config.toml
n_kv_head = 10
norm_eps = 1e-05
init_std_qkv = 0.0395
init_std_o = 0.0
init_std_down = 0.0
optimizer = "adam_variant"
decay_fraction = 0.869
decay_shape = "linear"
batch_tokens = 65536
train_tokens = 528900000
steps = 8071
MLP neurons of a small language model. Each row is named by its layer, matrix (up: input weights; down: output weights) and neuron, and shows model dimensions 208-271. Each number is 200 + 30 x the weight over its row's rms, rounded and kept within 0 to 999.
Before each neuron's rows, "fires in" lists the words (lower case) most often at its 100 highest values on Wikipedia text that the model never trained on. A number after a token or word is its count.

fires in: "medal" 29, "championships" 13, "team" 8, "award" 6
L2.up531,223,276,162,193,232,204,166,215,158,242,182,218,214,179,211,170,265,221,166,220,242,178,182,187,227,196,211,209,185,213,193,199,214,215,136,178,137,196,214,244,241,185,202,205,230,222,234,160,243,193,195,197,175,187,184,187,174,235,260,197,206,169,216,157
L2.down531,177,238,210,210,181,203,251,231,184,260,167,252,170,159,240,256,174,203,197,229,211,186,230,212,193,198,203,207,178,194,258,205,196,245,240,205,192,156,181,196,210,218,192,222,174,210,265,182,203,247,227,221,192,177,236,269,170,150,221,240,138,165,207,195

fires in: "of" 18, "for" 11, "under" 10, "with" 6, "in" 6, "after" 5
L3.up930,218,218,301,164,228,224,182,231,177,232,149,243,182,255,204,180,208,199,203,237,216,222,213,252,221,175,161,177,190,235,176,230,191,168,172,191,156,162,227,203,154,218,188,155,210,201,196,168,194,217,194,228,226,227,216,229,184,188,205,195,209,219,173,120
L3.down930,207,177,188,208,240,196,196,276,182,153,146,225,225,202,174,208,169,202,205,186,223,201,185,188,198,139,273,165,185,214,190,162,142,171,245,208,168,157,210,169,196,193,216,195,133,216,174,190,227,156,207,208,205,201,182,194,171,246,145,185,196,189,265,156

fires in: "after" 37, "for" 17, "when" 16, "before" 12
L10.up1024,242,154,153,160,228,228,174,240,225,237,192,251,207,135,202,197,185,247,167,198,219,228,196,209,196,125,225,217,171,179,222,208,207,207,169,221,195,206,142,240,245,153,194,179,206,211,199,197,220,170,227,245,251,243,181,217,214,213,159,170,184,193,192,197
L10.down1024,244,153,269,196,199,252,187,142,168,155,215,219,195,190,222,219,175,244,208,168,206,221,221,210,208,214,214,175,182,208,212,257,166,200,188,208,244,230,214,234,261,189,220,178,200,210,254,217,160,174,179,254,217,177,217,220,164,203,195,274,144,161,172,196

fires in: "for" 40, "making" 8, "make" 4, "with" 4
L3.up800,202,224,173,221,210,272,246,230,193,211,106,219,204,288,192,247,223,231,222,235,260,247,229,187,221,194,212,182,194,173,210,237,185,218,178,162,184,179,203,236,207,190,193,207,251,195,164,185,199,194,189,214,217,213,277,193,206,228,201,232,171,208,248,146
L3.down800,212,199,196,211,177,183,134,225,198,192,214,175,189,183,225,155,220,179,221,191,166,252,227,207,158,227,196,186,214,238,178,240,205,209,183,194,197,139,217,256,195,231,261,204,158,230,224,188,165,209,253,238,246,211,227,199,240,209,172,168,180,209,162,191

fires in: "him" 31, "to" 13, "we" 6, "you" 5, "will" 5, "i" 5
L3.up630,231,221,228,221,203,205,239,236,199,207,223,182,178,231,164,209,177,226,183,289,281,222,182,258,205,178,182,166,162,125,164,180,186,192,169,249,135,195,247,211,229,222,182,218,174,188,184,181,177,189,229,199,251,149,218,218,208,143,268,145,194,214,225,193
L3.down630,232,229,175,158,194,204,172,178,174,164,189,229,228,184,203,177,175,197,178,253,239,180,202,215,197,250,237,184,204,203,182,197,196,158,247,229,142,211,164,182,172,224,248,224,226,232,208,194,223,97,211,151,247,202,223,172,156,213,206,182,135,235,233,177

fires in: "on" 22, "darko" 13, "silver" 11, "down" 10, "mid" 5, "off" 4
L3.up878,175,199,226,204,195,218,151,170,205,186,210,181,183,238,201,181,155,168,162,191,237,224,173,219,232,176,174,180,241,217,169,193,215,245,172,226,245,224,253,166,197,150,201,250,192,153,209,163,180,233,156,197,188,207,206,140,180,239,200,192,230,137,230,231
L3.down878,211,213,244,230,181,202,167,186,164,204,186,251,186,216,210,199,210,211,227,191,182,211,236,205,172,269,169,175,194,237,259,196,202,143,233,240,191,158,194,196,193,233,189,192,165,224,192,218,226,201,277,189,212,241,183,246,226,181,228,201,167,210,200,185

fires in: "name" 35, "medal" 20, "ref" 9
L2.up192,196,255,211,185,237,219,240,216,175,137,169,216,207,188,175,218,255,210,181,176,187,196,158,199,206,196,225,165,165,203,171,259,191,153,162,228,105,176,154,230,239,216,180,173,239,193,164,147,175,198,204,218,200,199,204,167,171,227,235,244,206,217,207,225
L2.down192,219,218,233,225,196,218,219,237,155,160,199,179,160,162,174,201,189,241,188,144,185,236,170,190,166,189,239,181,213,215,228,199,232,224,224,181,207,219,174,227,204,271,166,171,222,195,206,229,178,203,194,216,219,189,159,178,213,180,155,195,225,168,181,255

fires in: "to" 68, "will" 8
L11.up414,202,166,170,173,251,223,205,196,228,193,163,229,201,225,188,188,183,226,202,153,211,200,176,205,199,207,226,181,162,189,211,203,212,212,152,261,150,181,229,237,223,200,186,246,196,176,211,147,199,171,196,203,281,111,169,238,209,231,202,203,220,190,248,177
L11.down414,188,187,231,172,227,207,166,219,194,205,170,200,219,145,161,187,206,216,166,214,236,192,228,187,212,203,206,170,175,180,222,251,186,206,208,227,208,191,211,245,174,188,213,235,260,156,197,205,215,189,223,170,189,180,199,244,186,230,210,204,161,191,213,196

fires in: "in" 29, "been" 13, "to" 9, "was" 5, "began" 5
L2.up366,200,165,213,200,181,287,196,198,194,223,196,201,194,233,219,215,146,226,219,178,178,140,174,208,200,196,208,133,180,195,189,215,209,186,176,177,152,166,279,164,179,174,200,206,175,166,182,149,236,179,217,250,216,160,221,240,193,194,204,192,234,239,142,210
L2.down366,194,210,177,151,183,172,165,189,266,188,235,202,197,209,173,201,209,177,159,227,221,262,215,214,176,172,215,212,223,191,212,147,181,189,231,195,191,268,131,203,229,251,207,155,199,235,212,250,222,245,230,178,228,181,184,195,186,255,238,210,195,147,219,167

fires in: "on" 95
L9.up11,187,312,212,205,240,212,138,185,186,228,187,174,243,172,181,216,208,237,217,182,208,167,216,192,205,202,188,181,243,249,152,161,200,180,171,192,225,213,202,168,191,195,150,226,175,230,180,134,176,189,210,189,208,212,243,157,254,174,255,164,234,159,217,204
L9.down11,161,215,187,194,206,211,155,242,169,223,248,234,209,158,180,273,165,213,206,113,188,211,212,191,143,241,184,258,204,203,210,242,217,191,256,192,209,182,171,181,278,179,251,211,239,214,191,191,249,169,174,231,227,151,135,165,256,219,230,193,218,259,242,210

fires in: "at" 34, "of" 31, "president" 4, "won" 4
L9.up764,225,245,214,203,227,172,197,188,173,214,179,191,166,235,166,166,175,138,154,202,235,182,172,243,201,200,229,181,208,244,203,299,175,178,178,231,218,207,203,192,169,224,164,197,168,195,216,226,171,207,177,242,228,213,240,225,215,195,204,213,197,223,222,201
L9.down764,230,189,141,183,144,226,201,264,182,207,182,225,253,176,231,182,172,233,193,165,234,261,188,181,171,265,217,181,201,203,211,124,154,225,143,196,219,176,174,182,168,212,177,194,170,163,161,189,160,190,186,215,187,242,162,171,227,215,178,215,230,209,207,199

fires in: "to" 44, "t" 8, "is" 5, "be" 4, "i" 4
L9.up821,202,182,208,200,243,183,188,186,219,229,175,171,142,186,196,195,218,239,205,200,203,171,204,226,259,156,205,173,163,147,203,171,202,197,175,284,208,183,309,203,242,221,234,212,197,182,190,161,186,265,277,192,234,237,189,251,258,179,209,181,259,202,202,174
L9.down821,193,200,164,143,201,188,175,208,219,224,197,177,254,184,197,207,162,227,215,183,253,198,163,209,182,171,268,218,178,169,206,192,208,202,257,254,186,159,227,193,154,217,199,177,226,226,251,205,218,199,171,226,275,212,189,259,163,188,223,218,189,257,229,181

fires in: "of" 26, "as" 15, "was" 15, "the" 9, "in" 6
L3.up1049,189,229,183,234,180,229,189,212,133,181,229,232,175,235,181,224,188,156,195,163,224,223,196,190,210,209,223,155,231,174,188,239,185,129,119,238,178,237,241,204,188,204,182,135,199,165,221,190,242,238,165,233,221,219,226,211,207,195,210,162,229,209,243,184
L3.down1049,215,240,235,172,217,192,198,156,282,172,180,179,188,225,245,229,166,217,224,225,205,207,173,199,169,215,238,212,169,219,208,213,193,176,202,266,173,168,179,211,167,139,211,194,253,196,160,192,202,188,184,206,213,251,249,203,241,247,159,260,173,212,251,148

fires in: "by" 29, "after" 12, "while" 7, "before" 6, "of" 5, "time" 4
L10.up813,250,197,210,109,202,231,189,187,160,207,192,198,206,229,201,239,201,240,141,176,231,215,172,209,257,223,202,172,156,156,181,255,189,224,229,240,167,172,214,253,274,190,180,210,231,216,185,171,210,190,165,197,242,209,169,228,240,203,191,229,237,160,237,211
L10.down813,217,152,221,174,200,225,210,192,202,182,184,229,204,142,218,169,209,219,222,224,259,176,182,204,235,216,184,181,224,151,168,224,211,165,228,202,230,223,173,209,219,161,214,254,190,226,206,192,173,160,145,226,234,257,253,221,272,236,145,183,223,248,190,201

fires in: "during" 24, "of" 24, "before" 19, "after" 12, "from" 8
L3.up883,197,164,215,199,213,211,184,218,180,164,200,179,178,185,240,204,207,193,231,225,202,194,188,254,220,174,187,169,217,251,249,219,161,197,187,196,209,150,243,177,229,160,227,251,168,239,202,212,223,161,214,227,257,174,200,206,186,197,154,153,188,155,191,188
L3.down883,260,247,227,187,233,181,143,199,229,237,206,255,201,212,239,202,277,232,181,256,181,230,166,159,185,198,178,209,256,208,183,259,133,138,228,208,207,188,148,237,227,234,195,227,168,206,203,224,184,214,206,162,250,191,218,203,184,229,234,178,196,208,246,227

fires in: "on" 57, "a" 10, "top" 5
L2.up1020,239,185,230,237,126,244,159,209,148,202,156,235,213,210,209,183,166,258,177,164,226,193,152,220,241,195,199,204,196,218,240,163,154,214,147,159,296,155,208,145,244,201,195,256,219,204,200,201,207,172,198,227,201,190,207,192,222,212,209,150,190,180,216,187
L2.down1020,250,184,181,205,285,227,127,172,172,200,223,169,206,187,189,146,170,231,218,173,119,181,219,173,183,151,181,180,148,253,228,235,235,225,213,179,194,182,205,192,225,206,248,213,222,216,166,187,212,219,151,194,202,228,188,177,185,197,227,265,156,209,225,147

fires in: "in" 35, "on" 22, "at" 20, "to" 8, "of" 7, "near" 7
L2.up269,210,170,219,230,170,263,186,254,172,253,197,227,205,197,221,244,156,176,206,200,209,209,179,171,229,206,203,144,258,258,184,241,191,176,163,220,201,154,218,162,197,236,179,208,214,212,180,153,238,164,194,231,215,203,235,218,205,214,214,207,280,193,205,209
L2.down269,196,167,128,220,196,185,148,199,236,199,188,202,187,162,171,195,178,168,176,230,214,247,142,210,219,242,151,179,206,224,211,171,135,167,202,180,188,222,210,170,177,254,189,248,237,192,175,224,247,218,210,247,236,198,198,167,218,177,187,171,278,185,216,175

fires in: "including" 33, "from" 18, "by" 17, "on" 8, "of" 7, "as" 6
L3.up49,248,210,173,193,196,212,205,191,180,162,201,186,176,226,168,195,230,195,168,187,200,202,173,182,220,189,189,181,281,167,234,204,161,208,168,162,200,171,252,258,259,187,203,164,207,235,142,222,268,226,233,221,203,173,234,211,202,179,174,209,219,197,197,186
L3.down49,203,228,267,130,211,183,195,206,200,240,193,216,248,163,205,166,253,228,196,208,127,208,189,167,229,234,160,205,216,207,179,194,186,193,199,159,170,218,169,196,180,198,262,212,187,246,256,241,229,218,241,240,203,193,220,220,137,241,194,217,175,184,136,235

fires in: "at" 40, "more" 9, "high" 5, "occupied" 4
L2.up898,187,193,158,238,211,226,226,227,188,183,198,167,211,170,156,207,155,209,186,188,196,191,215,194,193,205,219,191,249,212,126,232,242,210,195,220,245,184,203,178,171,236,166,222,178,201,149,170,231,151,182,231,228,199,240,263,229,215,221,268,219,222,233,189
L2.down898,192,164,225,193,191,204,178,207,215,237,196,196,202,235,232,208,146,205,176,179,231,217,208,190,199,211,193,176,224,199,210,187,193,200,157,213,167,217,217,186,179,192,246,131,186,217,164,226,236,154,136,229,155,152,209,192,204,192,166,227,197,167,207,181

fires in: "after" 24, "before" 12, "for" 8, "until" 7, "since" 5
L2.up1135,217,185,184,211,202,180,179,236,205,205,203,164,204,224,227,186,218,219,179,232,252,181,153,204,207,212,203,145,187,196,138,204,231,166,197,215,198,223,169,178,226,156,198,225,203,245,186,162,172,194,236,197,255,203,228,256,252,200,181,174,174,204,202,212
L2.down1135,234,217,213,165,195,211,192,196,229,198,169,212,192,218,225,170,220,197,147,196,177,190,212,156,198,209,203,171,219,245,145,197,228,166,203,208,222,188,200,211,174,200,254,250,160,237,224,196,175,172,170,221,269,185,214,177,198,235,182,203,204,204,132,224

fires in: "father" 19, "mr" 14, "in" 10, "party" 7, "of" 6
L2.up243,205,236,200,212,165,184,152,200,125,210,269,198,208,205,157,189,167,121,173,190,212,188,200,225,226,227,214,200,229,183,174,290,205,206,155,232,156,228,266,173,216,180,141,159,215,225,171,242,206,189,206,216,211,187,192,168,188,218,203,226,206,256,201,191
L2.down243,197,168,153,187,229,210,215,203,212,187,156,246,197,176,186,209,145,212,228,248,178,228,222,139,179,164,210,187,237,210,205,123,192,222,244,187,216,172,198,188,178,202,262,207,160,188,206,141,264,246,225,192,217,183,173,222,178,183,132,229,154,209,221,217